Weights of a small GPT-style language model, trained from scratch on English Wikipedia.
Size: width 256, 2 heads of 128, MLP 640 GeGLU, 9.96M parameters.
Training: a variant of Muon for these matrices, 675M tokens.
MLP neurons of a small language model. Each row is named by its layer, matrix (gate and up: input weights) and neuron, and shows model dimensions 0-191. Each number is 500 + 40 x the weight over its row's rms, rounded and kept within 0 to 999. Numbers have three digits each. A neuron's up and down rows have the sign that makes its largest values positive.
Before each neuron's rows, "fires in" lists the words (lower case) most often at its 100 highest values on Wikipedia text that the model never trained on.

fires in: "university", "united", "until", "unlimited", "union"
L3.gate612:473522505441580533564517510552584533459393522514465508543553537515527488400492511493496481547515472477478522488510491507448516526509489539498513489520541527536465438481485470517593483531448423459541523554505547522447546487503514472606499455515543397496465541503492499473513475534521546540490532480498477451530528431461593513453484553398507540490493512447489452482498432510467511510523572474483481511486543503482504570517482517477485463531481513485511470543507547496600500520458477541534429518504494531476564459601489518496492479475556492519591485536496583492491505385479498529
L3.up612:529503482425488509553546447520493463515453497488427514503542552507518482484457452552507516537562530503571459502559571527486545511496473480476505468500536524510479482497448415486529479544499463552569513510489524538539517437555511499695499448534552514444523623459474496527538447474527512507532487488444468503513466500486474464523601531457546496492532467498535582476492395544491505557529535485509544444529581543477536518485553508530528527498479469489493461491561470461489457555485500458504502502505497561455522490506402462537428577445474481474509473451486482511466490482501536507

fires in: "s", "in", "and", "by", "second"
L9.gate87:543506518569472557520451494456549473528614472509452521474444473545499482504553521438536567446544504526481582536512446497493472498410521580583457524505437531485571455527511474467566466566544489479469483481537537509546430460473576501503434487499510503501485513561550456511451473527522447537455504487494492540509513513563550483526486548419537495524439506493497429563487478496473527495479460511485486492513536477499486546423485459567483483504505528538437445468480579504536451538525505484446464498435495498537453507502536472531424447529491521548470466491535480535612521456579522496
L9.up87:482516384480544506499514469438479496497485503482530501517515508444482464481450504463476458489509490491534494558504457556491447469492517462410617497499469465465516476484519445511507472484477539488483504456467449448511591427513480472526508467449467435466500510500495514587568472478549490510481583492490467534509519539458567543474520434443531488461513533538471479517448455495402469531483502531465443493580467546510516531441501532476471525550479523548543509576497531467524466571538482533553456456521524460528447560492467516522463571537438511556490445475417447482530462491485520523

fires in: "house", "although", "group", "houellebecq", "mousiotitsa"
L2.gate96:482410485465466501503525478551477559503466529478565518493520492460526432499534540528468556557495487461539512488558476516494483524517508494501482512516580477593509461442492440508553483518461583548532505503510521465471444483561456450518483547495582456481508509542516513420476506498509537451506476535528576450514453481505517476522433542480460514545509445426493506569451498542506508481498507404569418553492485524534507454485507572490491492491525506422511410540429494458497550484523580530419492515450532487578454520471455534480574526459500555497470511443439454554519501551524562529
L2.up96:530516527453460491538489466555496555549466559560516475461545451557484594591442525491464471544546508466546512559553412468492497525393460516497552470470456512488474449535516457480556530456505433473547451510538508421448509498439466506509569535530551493552493492541532509500456508420503426495484542556516497543570467481538541547573486429528571481473468535468502499542565525533476517538536530497454529500477504413484460460497449528491536502496498484614468602498567510535481471480540472553555505481487475473448481485491470502541456422517518513506537546488578486504461401511403471502

fires in: "also", "early", "later", "current"
L5.gate324:529478606462490471561487550496478472500480522530480465539519541456519492469465467550508477505488489508516498449533508564452537436546595519524425498468487628462499433471511524480490504454535514451529552439535553500534484493448557525534450513479517520459483459472577504504502530555392511476552500528542506452543470405530527452524476542524487470501436523474462555561567453447504517467582441541532448518564496481432515472531537514461476463541508495517500489506504472509524508537503521534521487560522483452444562457462532596452496573549500491438535412525490485546441524455488473463
L5.up324:522464627490488459499500407502442444532540544487586533503510472542510454481485495534424516418495527454536512491513504497531453467510438562512566528528574469460517486502578485428509462496500559515505557478512484473596492521494540567494501504435534490452566452424584564599525511487557531498454453530549507513520538522476532494514483456542440494518465473429469542501548473530440513557522542495478453519494471527495484510467422504506472569478489555502505478467497510481490455525489471421491452489477487482501450455455496488558478521512540656412494466488504523512541515449478507544

fires in: "1", "2", "16", "13"
L4.gate443:451427565521426497497472542492540557524495549485534490483548448489523475524421492512547547467481505520431514542510540445496445510443467471554557454521495493488528521475532535526490548487521550504503562455518470495444527503474466553538583496477501503514474541471497452498441409480494534536465426540541454518546501442547476487439511474463437486520505534470506505502586433497544534497489539470515522482461541491511546514473490447486484584617464621456566487507571510536532518476446508489472546557516483510458563460507491521430516497508490508579524538468497436462384536511475507507
L4.up443:463429550505499498497531480521497524590443531514475467513505488491483537508391501536480456494529508492470488457551592485468443518477514424491467492495505473532529473492480522525506526487478603567492514481435461524571550464551498508491599523473506528501500607528517467507450450467416453517437469560508442544480549419556506477439464463532407524512464513520528501508534417481509506490504567511467541471472534495454552495566511516481469521522497618537552500567508501474548512516489496522420571464551449540431568529497531506461476438542476500480508537441493480462473495467495560485

fires in: "at", "attack"
L3.gate493:479501454451516491526472537422538544537597486504527536495556435552494449506420515491538496550505425513451520469621481517474570478523574434509511488473535505526454461448515460507505438505568537488540564466568479462484517495461408488429512516512467488497536512507532532534507463518459542441373451519576490465451536425451511450509482601467445432518479514488482541522545494518477578497519484526445490496507471439490473549499455450546472595504516463480485428440554521521516507446576538560448470533470455503475511540519473486502503454503528525519507468494505460487538531537504497490
L3.up493:433468586508506504461419557533463529491507560424436446541428579547508484466507517489458510515547531496461482508495501427510429522477478500418430500490483556459484531478446527418577524533466550535471438448493562500476443454530539506488486486499495491496513543485523456382543409431492432521482561540568493561490537481541480457511511565519498532454548495507597531479472513446589461481466487474541540521544530491497522517459475509452480493497532547467465540538437532479480467502517522451530467532483454484506536481492509538448512506465468527487544440555505523534390571503436519497

fires in: "0", "manager"
L3.gate34:510542477493578499563507540425517485516535497503540484452551489459497516525586504482437582547523533553444462537466400501536467489494421453549516488493520523456531471450530515533501492539505552439521453497531480477481531510510503468518531549459469521546566427501480457413524463490461587443498422477510477549551504480493442509449464465503500513522493412439482486538461475529506430529461472422503517467521471512511496442506521471550520499596567497537500495451588497525499618525490491553482457584556480524515487491531509589515557498488466482568477427503417485530520445466474481523
L3.up34:494479531503529476486517480479476476522518489514544566465536485441523526492488502470445511484470596510502476437484478545507546518525495501465454440489451502524461551459497557547509539483509541531452507543527484465545500464475502483541499539413459514516539571461512581468470493488479573482499526546485477570529457562464478510426487495428473483544555498516549464459477569554502434507428451461505548440524485506455505436579499612500482513561537542496510545491492479425423515499541528615553522550538513494422588529458529469521551437527446460553427478495488435481544489515526531480

fires in: "to", "would", "will", "could"
L2.gate538:548551471570529488491397546572444474558444503468497494557521517519464482570498560501537473518508471402528507490487523537499446544539426496492493521580525420471523507486528490510425475505525486539439503482462525488485518498529495535520489518538483545530531436479497451508499479425490428496534519523519462569487519526428594532478556594550593484434508545429424490449531487473513556480518496425496468496545523506474466490487505433505497452457542542528430484478558516524549510486476458535539519454520549532482403478583532513483475526406498525482465510531496520420486507473486511494
L2.up538:426497544458511510462477476591429507528504446504511519523478596520524524471567470496499509484469517435497508550481506503490514590545538506493492537519471497482433531547515453540419486456521536481447567500574496451532547485500535455452481507472440560466499403521540436431519480548541474477548512520594484562499583495505543495475464520607480528484535498487493499482562452509459525504529490462432469492543563443437484520550469481463462392404515526591481557480472467524466551543487506515566498440508519514517451447530522511528492417526540457430519501567535560472457498478529565493

fires in: "career", "carolina", "county", "car", "carried"
L3.gate357:500460510525490556410471542499473503493484510543522456496554548489491625475476470525523516406526479469464504563543526537545513523456456508477511518502539480433457536537534494510449527497507571493487405469481493568572436526510469457561497475579548467513491464486474492441480541547484492545473511490518449359426537440500496554555519532459495430449483519502498474449520509538527506470482526475529515536527552502503506538515462527592501487473443491471470489415513442525517486464481436487539509510492486532481449485535491482446508511530501532492568504518530449499510520449468502511
L3.up357:522569544509411416507555493469510549496525476502581488623506444480415502579532484489441515582512385508481446503602535467461439494506475562524503557506543491478484469476558449495489519534525507494488510501548435452444449459527520520477529516483471515501560491500497496494528514509561431451543538518461520498487455509544547502489496514501518467486513513487553523483524508445512513425537517467590480450509533485450512527462540475525461489552461520544509459468461483509566546514535443523488543472482458489515588531594519464491457539513495464474520513545382422480540521570502483507

fires in: "also", "august", "aguilar"
L3.gate262:492498561522471545490486535455476534503478497502485491528573449526447454541499535497489472543515504474532529545503432473537484469508499473525561507500527520491505505481436443541439503463498534475461471641552500486518429452440629440570516446496420456476545525542530506533471503505493466502453501534456459473525506484464514480492431460529538483471470582545560533519427477535520519539521537485410509504500462498500444499463501415491483565495496558462396522454517530435568478520532504503474495445514535529479528489506571542580520471482452445496517558468467475444527488482444445464
L3.up262:498468530522505497460517493493416452448463483515589528588463410597492439447496458543501531541523598504494460443554570485461515528457530535453507529488472481564498542515537498466515457500529530474435533525528480544523450520544516573538390496520500413431500511482542464499474558485541529522463526554559479520510461515490486396504510517527458442483548486568465556475469477464496423589498520506452523523480534474501484477462500575515489519470435540561456552458515473521526490490513490437566471486461494418588535465493567489450447448504569543521469510458498516555483453535453500506

fires in: "world", "works", "work", "worked", "wai", "we"
L2.gate256:506477527465462468522513506454399472509437514487518430479480538578436497475477565535442459509461531538576533459471531520467509441450467525465362518443492463501570520498470478510478556451567507510495427469509478541496523473451460548480535466614521523540541508556456485542501504489498458478368484529547473495465482513465507527547524458579521501477468437453547522485490501495533508475473566600500500486487529511490596522496631522518557503509493533515517469485514509587537529516466522538552496545512503483517550534479518462449556530455497510458515508546418500497472462517492594476
L2.up256:461513515613504464559465498575523567506567468488522471502492481533486483529569515435459486488456529537549474532472507504486497459438499468461469514446455492535471465480489537426500551422494475552499533469483498559590498464447539538536527454534493510370462501524476498485484505506476490501492514469506523530514445523428436491509493506495531524518514438508504529433406494500558487510520443485488562516530485630529486526449567520548403544529483526495527501468503470523550543490525530561525513526502508450523520428413475503514487445541385554462521518457512519491471566512481521478

fires in: "2016", "2011", "2015", "2010", "2013", "2019"
L2.gate589:486467489508492453425558455486555545521500475473527539526408517536502482570455563490554475509603486564505495420441464553525600473452485503524519540547556518512369465501490475470471507477490462578435466509422450468515550482504473514455509406525526473470577455449525514538494510497530465535570504489405503554463495524563480496428513552508466482574500539451475518479526489549521567522518502515454509408525494534495479491510463554566510532471514498465517452480492450500453437502469462514480511510511493602471528463498563514446522486577530493462522475548551497557503499499474453547
L2.up589:474468487506511429542495563508542484523514482480511382466472494495520477486520484526450500431546596515535498549533494527455463495527455502541455485491437429536505504554502493573540490508521446478512522573465541519436468487477504467545532504538568531504473485526553499472440490436461421461480448489407595494486485529506526465510486533505501520521473486490480502555515439597441438448508510486478483568526525473507413487517487486488446489575430525472533426493455544517471537513489515527540563527530450504419564496513516526482487462535463460457536560421588518473647504488479456545

fires in: "became", "as", "also", "being", "become", "appointed"
L3.gate57:542533486480545481554519516458533520460485531562495493523480491462457440509462566524521511474466443455442513451497489483520543491465495486532477460519556545507500460503568522503486527419545514473450461473547517427482560454535523431537447510514513557494542468478471570489521481509504572496550475517478403499523496525513439500498446458529503514535479550522462549444484488496462444497490467520493574482553451513463521512465502491474550591488620487526471487448546477426532472477532478522467541439455408481512522521497567477482550490517490500475472511431495438527504490447521522611
L3.up57:558493439479547476558522500534521548490478513521499516500516461431526492424529507469525430506432510437457502458440416564577452534496491549503552496530550513530466486548592504529567517559579481443521514451512500498552461499461520417500483524523440465573492502558506548473499503547502434479532543543389525544514481487529462518523546513517502486526429525511449482483514570504422452496473526522544530507484490534510568470484439509513541487447519472524506594450449408507431525459523519465444502496502589483521554541545545476432418473483444451511557482533443489534578489431514505487

fires in: "be", "been", "became", "being", "began", "before"
L2.gate344:474506482568549500545393551537503504519515509516498543460449490512468488391556552542544509546499551487446558485468546550541520511480601451563503464471515616472445539481522534480457555510463532465518474505507473494502439495525533528461464498463502391452517439433516498507432561541480449453482567553431461587564514546482510524533428453540456531456549566565536513427518469505428512448517498498534489484548496565532576460562471566508495466560525494483515514521480467518475557544545523524493548553519442480493472524495446597490559450522519471465500499434551495526484510495484521453
L2.up344:515470444528498459576525419518486460457491547599488527524558454587449506465513508517525509597434501392482504415462479497576531512501523439605504447348482525464450513418552488506474503497478536483508490528505463499548464423451525504483549451558493525535551428502449507541479494490477478494531511488433505482489550466504477547469456497552415442508518534503505528493504452513494570474571509438496539526467518597499498454449497513535473541490567488531500482521550518536413490448579507493511514520507476540528525419489474491516532519433524471569541544544522523501527538504472537452

fires in: "york", "2023", "2020", "2011", "2018", "2016"
L5.gate378:449562495467483511516501515485477526520499467443487476522523461536498575421420488458470556484505527476481491495574434461466496489484520548516484461492464463464418495487499430529500515508561458580569562520471451506574476519505448473526512492525541470465576531481475529540431506444567464513561525474539473456498555493601458496544512486528475475545502523534498485493413518501553521456520487472450553504503504461500516513500476506537481427573577523566539510509494517528426472515421478524493515539478483546505473484465471435424447561493463523522482451506534540593501468506450564440
L5.up378:503529474507383505446547531554455448467513492502574509469436516508561472497479449459536500528522481497535465529460416455519528475579509506450544448481503466485449520532487508558509504536500472489524470517525496477455495511526560502540488600597521512521507510547516509498522478503438537525461488483533462504509453517511424466570463533548484519545536493521536536545433491472579495516552474500478512483473515543489486526507481444577459502575514525448519523482564496503423527499479425451518490503497486572468513466503485455493470560460429480504485544504506505498553494518530476547

fires in: "would", "not", "to", "could", "help"
L4.gate582:511465485510552440505454461454518473563518403542483542505475480541513554460442552503482514596443564491496519454498518463514468516504520439417479557471438526465538572477500477490510525508434458578504479481553555438533459514472545480489511574475435496465488420477435515482559500504467469469525539548483436513498509550488506490495539504515507506448460513526472456443540453538477469446507445494492503523515400514545543540467495544403521483551510497478523540520524508516512484473487507479407442568574456457484480491461595459525487513403435475515521489477536509586471534495544453491
L4.up582:531502549543440531485461434519476557469519512508509531548475551484515452494533449528467505568459475524474570535626551507505548485471463451520446485503524523460482525569525505494525542523456503501477434532527511400489513581470477451487455498555523513492518458499487401464512504526533468503512469581515531509499536500471504552490566515579496509516502479568481521462537529480483455529532487484460498561518472479440443543520507621441540467521517509553584514495446529495492540565476537481463514448490501504461511488513558542505419496472433446513470526571513454470528508438538553438

fires in: "0", "2", "3"
L4.gate318:539530515549436524460517543503509457483474477500533493502537488525533487521507543465481474534484527508470548477525458530466444477544400504466558501499470466515475524503502473570515468525492517480562552513490472480458596508432501535519511490573537428493502485499573457432458477477507515432548517490516503486563491498484552584493490588489479547530491541459556501496516483524481496511464444492444582502569487572447513582494583539571488471538536526485522425481491419382484538399460394474537577481484504520439542463455405462522456479550481510497491449507552514515487463446489531498
L4.up318:524437461482551507431528514498535562548524439402506509487502478463492529530418498501484454473523571526578502512498462521510533559417488495524466492480455476536528505560501549520452470534514447533557502568422484521569476470522561477509502439457504495516594504489463493512543494503550544547489527542562482560514420510542434478499433435473456470515535436454534416423529478454482551535490491514504513501433521415491492452525508488548491514610504515468465484485498471540598420579479532494464505449479503540520518519504510550464558559544502482529424434480574528467578502468507559472

fires in: "national", "international", "named", "total", "nationality"
L3.gate525:557478488454498475518557561473551498598519450483551531544455477565489547502447576550516533524485516444499544471498487465476516512493484591433577499452503525403502468520530509464453470470486529519503476465495508529499440456468507435527539463635496544447465510526532475504529466504485453482476521464438483484542537534537450498497495497483464357497470457508505454527557582488455535516527488499426516463528539542515539495531532529505478540503486519561512503524476495489433492565478513574490550598454524444539599550569495528505473481525422407476506446471483449485487496477509471515
L3.up525:579547522533475447488471508498566506457596483512451559443493550526544616526497523470486525510479529503486559483559482456531472482471459476505441541536498568509566573488562492443555463489480465523502453509523458449476507508485534473467525578490500521505487490553483520474501452506534482485505515547478539429475517503464489565453480499471485505529472557541477560520526520454474512539501497454515476459511473506490453486508487517533478591530522550537495530485449459531491490565462500393427452502467493542521480521484519527493492549453460517569531484531487520475560621502497569543

fires in: "in", "ii", "fij", "zaz", "iii"
L3.gate400:465550504483472513504503546498532463546459522546469445506538482472508468549469589507531556545545518540554542491436513503511479544556550530456521535477465523530512472465528513528517527569523440509497536509521466543562481463488537537508512496567449517472458466495517472518454556521446493538515499503475493514485513522588539506502475531557488525547533434487499504507466514501534476487540548458404520554543487522471430476484439561493495518616444482530480471459515488421487516585490474564521487589528461509484492555561584549454503519500472580539555472484496469553511550556484468572
L3.up400:486591528553497451568477480520502527449514463483460524463429486525497447439510492460462495481509460532476527519487465460542513594518461476463518411486461446515455503462420504473532443511468503395552476481507489487543553446535537537523502480515458524542515468504564549537510543477527454453487519464453576571466457494540484572467512461589559544534462459496508587553426511425577518510550510486476462462468443506459441491555513519457465503568459481532446528435565603524519532516510563513520469475465536515515467491494507529481533488506461535453526562434537501451523465510501466432

fires in: "house", "california", "although", "history"
L3.gate170:527563474549452482494536503465456566480506500575490472439524527584517474525565557408498442507448476510451567508476487523543427478501513474511457495497470516556496545456513513519473463496457517497523506539476520511476596506527447584552545424475482511494504515540476534507434533519504495459577463489498567507494487544468548500506494513525495503543504464507553501568477499539482509482566546488440446604532482487459474527462561555515446514494487491578452500452505497461436506554497489492474495503414516507537476554496436543495411391489447512465553509547566525564441520490527545481
L3.up170:491440490602512510506514469488512441481427566503533517515495463517572556519527526531487505574517467495473483543536455510495507535464493504454471526543484394540528501517540518467579516474491492483435547530559521399555509421476477483499529550508453416450456522566524509503466549543469537402507526578545448497560508522487495463458480536410495508537450489413425500522490498430414447515436485472553525431553476505488503467465457514559541513545537537462483506505588501548470514514480557463512566548509496447503501457469517510500492428541532567590534512462520548567526428464508514556

fires in: "1", "18", "10", "15", "11", "12"
L3.gate420:548456503577502456481468507467510510467426481540450626507469506454512499520500585407560490414536459480473523483492520467501494444522460441519507532504465456513497479479478472501479525486496607526522500555423467411513477477518504516491510472529553547493553518505534590485532475487504474454447490554527567496532449534471534507537447423492480455558402521532473506565489503476459448496490499521506568468474511467555494484498481454424446522530434459482435543433528556517592470533520500589496463454507515496511365560496528490561546499499447564493504503469464526484452472518502455510
L3.up420:468525472505524553527534502462501490481467458454518488502535487521474503415462460540555573510481556451513421588482482498438464522488503470468528502477540518522549461446504530497523525509461484448495527486485542555494495447485436501545503475617555525553474537528590517468506515543535469485521526448427432474419543515532594510446479410437483579460453477416569478521407552446528452427508488512501548549525508472498521493487449471429488515541504481507541496519527529519459510503466473533516563545503544495525523497516538474528490588544478528551446522485546564534468509524540441497

fires in: "in"
L3.gate19:510538468451449484457477496572434553528484487500509453472440525523450540511552531436453484523528469458487509615493513427496458455474618509487564460500515496451496437508440499469436512438519557478513495487554540530452477507526522552527526445485543572528504497556456508539484455545449536480470425535570498541368465462484521437505500513491489594455411478441462475551504483538593516490517466546460507524533533516495531481482593522505489500541530528477513561495551513452605435535467540475540476518529482502521470541490519591489514531489549452492522473446476430481485492450523538535
L3.up19:540512481474503465476480513468566471490482527491504489461435496415501462533507511483491541421469492478465390410496454488505541538506563545451548488502498483521502443520507400456549554447485525463483496525432429471578530434478494553494478386534507498536522568470524460535531530505519501474526548549521564576466514491545548505502565537494529504479543498486497541495498464466449485481562487496462516524488493422504566528466438557570404519523472485500453479520504564496546539548492552517471474579467577544510511519509528504485504493503444501573555549528486521513521506507460440521

fires in: "2", "1"
L3.gate298:510503486484556499478459487544514483558490471468501493479467492507532465496461503510462481540454488499487458498540503388460490563480505547526509546465505519441530499436449533496464488480523483505600475435478523546539528456496497498502438531552462514397576509464548507469515498458471503455505490550470503475453531467541524463471492528399462384522500500469532564489494511479547537501536378478455565527554559433503498587503580532460463500621536494539495475501540532464489556427463534469521486434493455510556454499450523498526455523569487528544508475481556531493528517574504556410
L3.up298:531490514479464549488459545525585498561502451503451494467436490499600464519397469510552426482460577453483487530488451466455525523386506503482466562536483535471502426460506553562467503491516472460541447538565530495544486486429475487508514456454465463519487592537556455474502509497502530535484467529416640499454462487552436442511506487456528410448493544528519509467471528534529478524482459468557506450489512512449527548577555550411448518533500515494424516489538539471499529543448468453535509465583473455542517488492491510506516489524455542482552495507500428490556503485466522621

fires in: "to", "for", "in", "on", "took"
L5.gate71:517488540425485426517470438503525492562430507526458475499464530517552486498472511404497508535548531494454457420435498537474528528515502551559420547531535467572558454465514479512457497455540524484395576514504464525403491517486520464459535518466477548500427461482541589434533487527493524508525522415473492467455551518508489482562502498553513553481451468461462481565522430527491533544567587489526459510516487433532499599474501480497481530471491495454450533524555491521532462480549514474515520554479553493458506558586508494509502453499501460501489503513514507498558561511464485527
L5.up71:485592447514463511467519502535538481394529490470520448497427475451506445539486491554465466568504526538456416522456379563479463482506460483484539481539496429482517515499455494469510484492539500502459478485479511437531510511477491521517452459477466527551547494459467571452470532505534514493474531569540498608533437515494482444462488545512550543557490481414485510530579482504490496478510647479458424519527479431534497450526454514542482525444461500479510542567489564529564471466447463476522501513514552461419469455535547459487448496514520519497452482536490446518501480441522470520

fires in: "can", "would", "will", "could", "may", "williams"
L3.gate565:457470557512547439395476512521464500483516421428512480592485575515443466515433491519550547481450496503488521499481520491494461520508565469544467420451517513551467491544600506546467586497472474506546509524540568456540463504496510446494498538472504538504526511436493547513595549488510450450515557537428551512563529576467557558524521582579489516521537443482457464431483445463525471512521546491482525441517517491506519591498459520480405444448496490574504479532496513485411479453516512525467471532545556497500452507490530512564537461520408518551530522483539487507436534495524555542
L3.up565:503495422562523523494484462458454554489515493502487588483487552487520511465456500491506550457514519514577472466438538472502541473503546574487520492522559494481480529441525439469503481502508492537456500494491526414479545492478572564483447539543505524452528522571481442478486565486510450497532524460516443588452568501559498511476477554507487490405521531508490605445575514562535509530568544467495448496427469505484487512454454460484484512532566487526473476550584596592522532435447519469496500456467511503482478450469572542539447456486498471476503473525483482484552561441411493439

fires in: "12", "11", "10", "14", "17"
L2.gate465:539452501531465483464426478490572521549481483515481554465501454502536516516519501463504452471504476508531496569452518477470515424455552526508507492511549448471489503449549511537483446520521530457490492555484516466552510539475534541499472396592488586594515574554543534485510477526508385488467426468511549575516474483497496486551514523488515525484421479520545528516495477526518556514487468432500391512502459494512464536508517532476547470517499527520437520514504492445474474528447466401525557554492474512407523493529534514512509556482597494493456470484546449474480567532551499394
L2.up465:499458501499581480522459479509523487485511484491446521512530521479467475501492455536484536572546477517481483545464441422444553427421487529476513532537543457497521441499549481422493459426488496477499493492569567484475500477508552548470533533530536518501472480526457516567573474504520590552515469501501533566483564504471536480638481482542416502494492542506463527467500440509479523459544453497569477606502523486461560492488519545484556514483501497493478457487444507461461528528463510451548484473529520462539470543463484517513477446476541581508545461477410552612483441542542520533

fires in: "in", "ii", "i", "iii"
L2.gate453:470443529410446458499421483525469538556490535452459502436485522491531490438446492428521479527482548510466488499458465441505485477603548558440527507456549430466514487492538464446498540512565503446454497511500471407530569452453467434510533482538497510538494458524469410535452548536510509529498508462511500488489437525446455571512457470497422485469389462527580496471516489520475453464490535491562498497494521527520460542522538499542518460504500444544571533502498549525471475556462439501449523491566425532574492395475517510478480494494505472473492581521534494489552477498532459479
L2.up453:510557509512476589594454535479459514524509539502530559570475451467523526446454539508518495574559454552488395461471493570502499531558521499510536436484504463501499557546417540475471494519533552509506483444552571481521483466544520621502503519556485469578510545467511483521495535500403471399448516551431531531454535418526440469486529447566545512508519522491567498489520499526453432479464509496532536510479473420501475606467453514491496401514505558498473507476510550501556491538515489471458553539476531492496496482506501492521499470553417503463503501512536437515418587507516437512

fires in: "total", "time", "regiment", "rothschild"
L2.gate568:431529493501595510467479514451502452519546527476475506466529510573460533469515537496452527517463436505500429462495536533423523513547482456534473471512599493471564522446458429463477473470555506476527510526508460578516555451493477490541506462472487449495495482397554483531547504470433452437493515563444523475505565451528512471477520481487422499506430540475487501416563536521543600423566469546458503464453473475499497529530438464527490568516513514490474463426465462544552491524513555505526487507533513533516478448527552533587484456489550470555454576402573466465530474531479498474
L2.up568:541491446534471527436505521513474432461531497508458488492442468530503577523457509450502600568455482509492470525584497512496545471511493513494565489494565533547543487537446544482410501515507427531480556515510546463481460468489494482493514496525455387505536518473543520434483566506490463572476505525491500475536506521525527530510534504465516483478515447487528417473456481522461501591467531557462512466570491480493524512565549509505536477421444548514467468535410441492498469489470466426537526522485499579530506526532549548502493511559484473452450427513435524457512446508510456463

fires in: "works", "work", "history", "studio", "worked", "students"
L2.gate436:500518449516444507485564463500483465424516506483584495507493440514499549496491487525456511439448501557506535470450629505469517523519449525458479534501475546421539497519493401576420548469467572530505406514527451466505482518469528519532467477494513518561474523517519537496470472540519472537501471466432579509511451463462520536527525550522491523454609507453432431503497412512506530466524558470488494519496504511498474473485480554452508493568476454479573575548586537507460513464459469565491552523494530435454469552499491509472433501496465566423503466523498574472574530489511463472
L2.up436:473510516598481543513473543471505507498479505479508560550444532545472490494529458527557567514564587494495472478521534525518472441450580468502482477480528452502471483515492515496562517468477525503556477529477467539525516485608485555510470518502459498548509546505430445535508511423494517468411557486487501418505555429524537545505499523443514491468424502465513554505526453485508486495483473438486529560568512487476534514507516499519378492567505547512525514482436506568489562493458472606501548559467497378491510533511491550483509544461406517429503473443521520500487492485533572505

fires in: "service", "served", "serves", "services", "attack", "serving"
L3.gate114:437470494498459560522507523497527474504571476454515501535477455475521544478480487455567532561532466520491470534550494550504472488499480514519461527539504552556478478526514469462492504433544494590471516518522421436546589429459387497525416405524495496458478458525481509517472491509526442490479438602546563456528493528451456487523482591546511519475487574553460506415533494500465460535436492541457474516481499481500538513551511557453493506411424471467547505501446566521531538417473531509520469584519524490448526548454550492488518508551542484531521470516520537484497484544527495518
L3.up114:487496505576528608457505565568513481506411574447482485486415512505465499531390498469453485464570504537396484498571504439499526531500580454516505542535530442517462497425530438472527467472419485543507522470526490471521438457513504468508534582542485474528528529547441572474436522484453482488510499513497447488545549585447520472487534492577480459509517471474468476494612509489634501517507473500537487514515533449541513457550514558488469500524515461475491410508458536461487463483492450513482473495507511491552474510505556535451514441562567514493553491519486533483476477468502509492

fires in: "international", "people", "elected", "named", "needed", "provide"
L2.gate105:532548508491483457560492516565469505516600503488448463481497481473487431529471586513560528519514535500474471462468546483481454475510433431510508514474518512507527516467581551565460512525505496471584507484507439457537427520510547505494514491518521401508506467481575458557461508519604480541492442517483532535405557574522486525545492510541443459440553482490522480464552496476379456490526458496538461485428454471493543496460524492534506518472541554562578499509489474554477479486529500532444558505501537556506465492540531473510525472478578444516494492481501510564476515467489553561
L2.up105:502563473505474477511500501486527462494508559539525565475420480463503536429504516484466512547453558496463525496499481518492457530513456487474513515506475553569533482438472521482471467525504484406500501513542506517449481497458522430483474516470538460509532457466513543553532460500532402480440472536478481503487489520516539465512493417550438471563517527496497596407571470522498469495504444515528462475484548506449522507545508469421508508469484457528502493537543547564494492443543525469395537465448425607527538569423481544561455513509525470518477486528492583522522527499551559465

fires in: "born", "cells", "female", "com", "candidates", "cell"
L4.gate348:509540511507554510550490504503487491536515527470514468505561505511503451462475468517513460462453531514531564461563519451474486449527516551523404490537454482446391556502547481438551466510618513451542521460590457549521520519450519497470570495542581542539503536470586439510571517470470523495508503559515512557534541504489580594529426528455547465544520374475501571496467526502564501512520486470480420499554543500471465547477532486486499514472436506494480488508500548452456504537470546515536433427499517501491439464498530508511514507558449548509491500492479482508508469447496518485
L4.up348:571464451457496446558492514523486457525492533513510434502520480486549520484511455439470518444452472462486535493462543505532550442481507439529436451508602511500481457567558533602467560491442538509453469498602532563513547503478457430425500539462515564396487475503556508529572593498583591541531462491542579499492528484562514523475443462579406556504454433568505499506496500532479495553468519473474556490505566521503513496501450503508502469491514472468480529541432568467479493486516495491503484516467562514539530517540475488539516499514500555453439473469508486490387473531547477453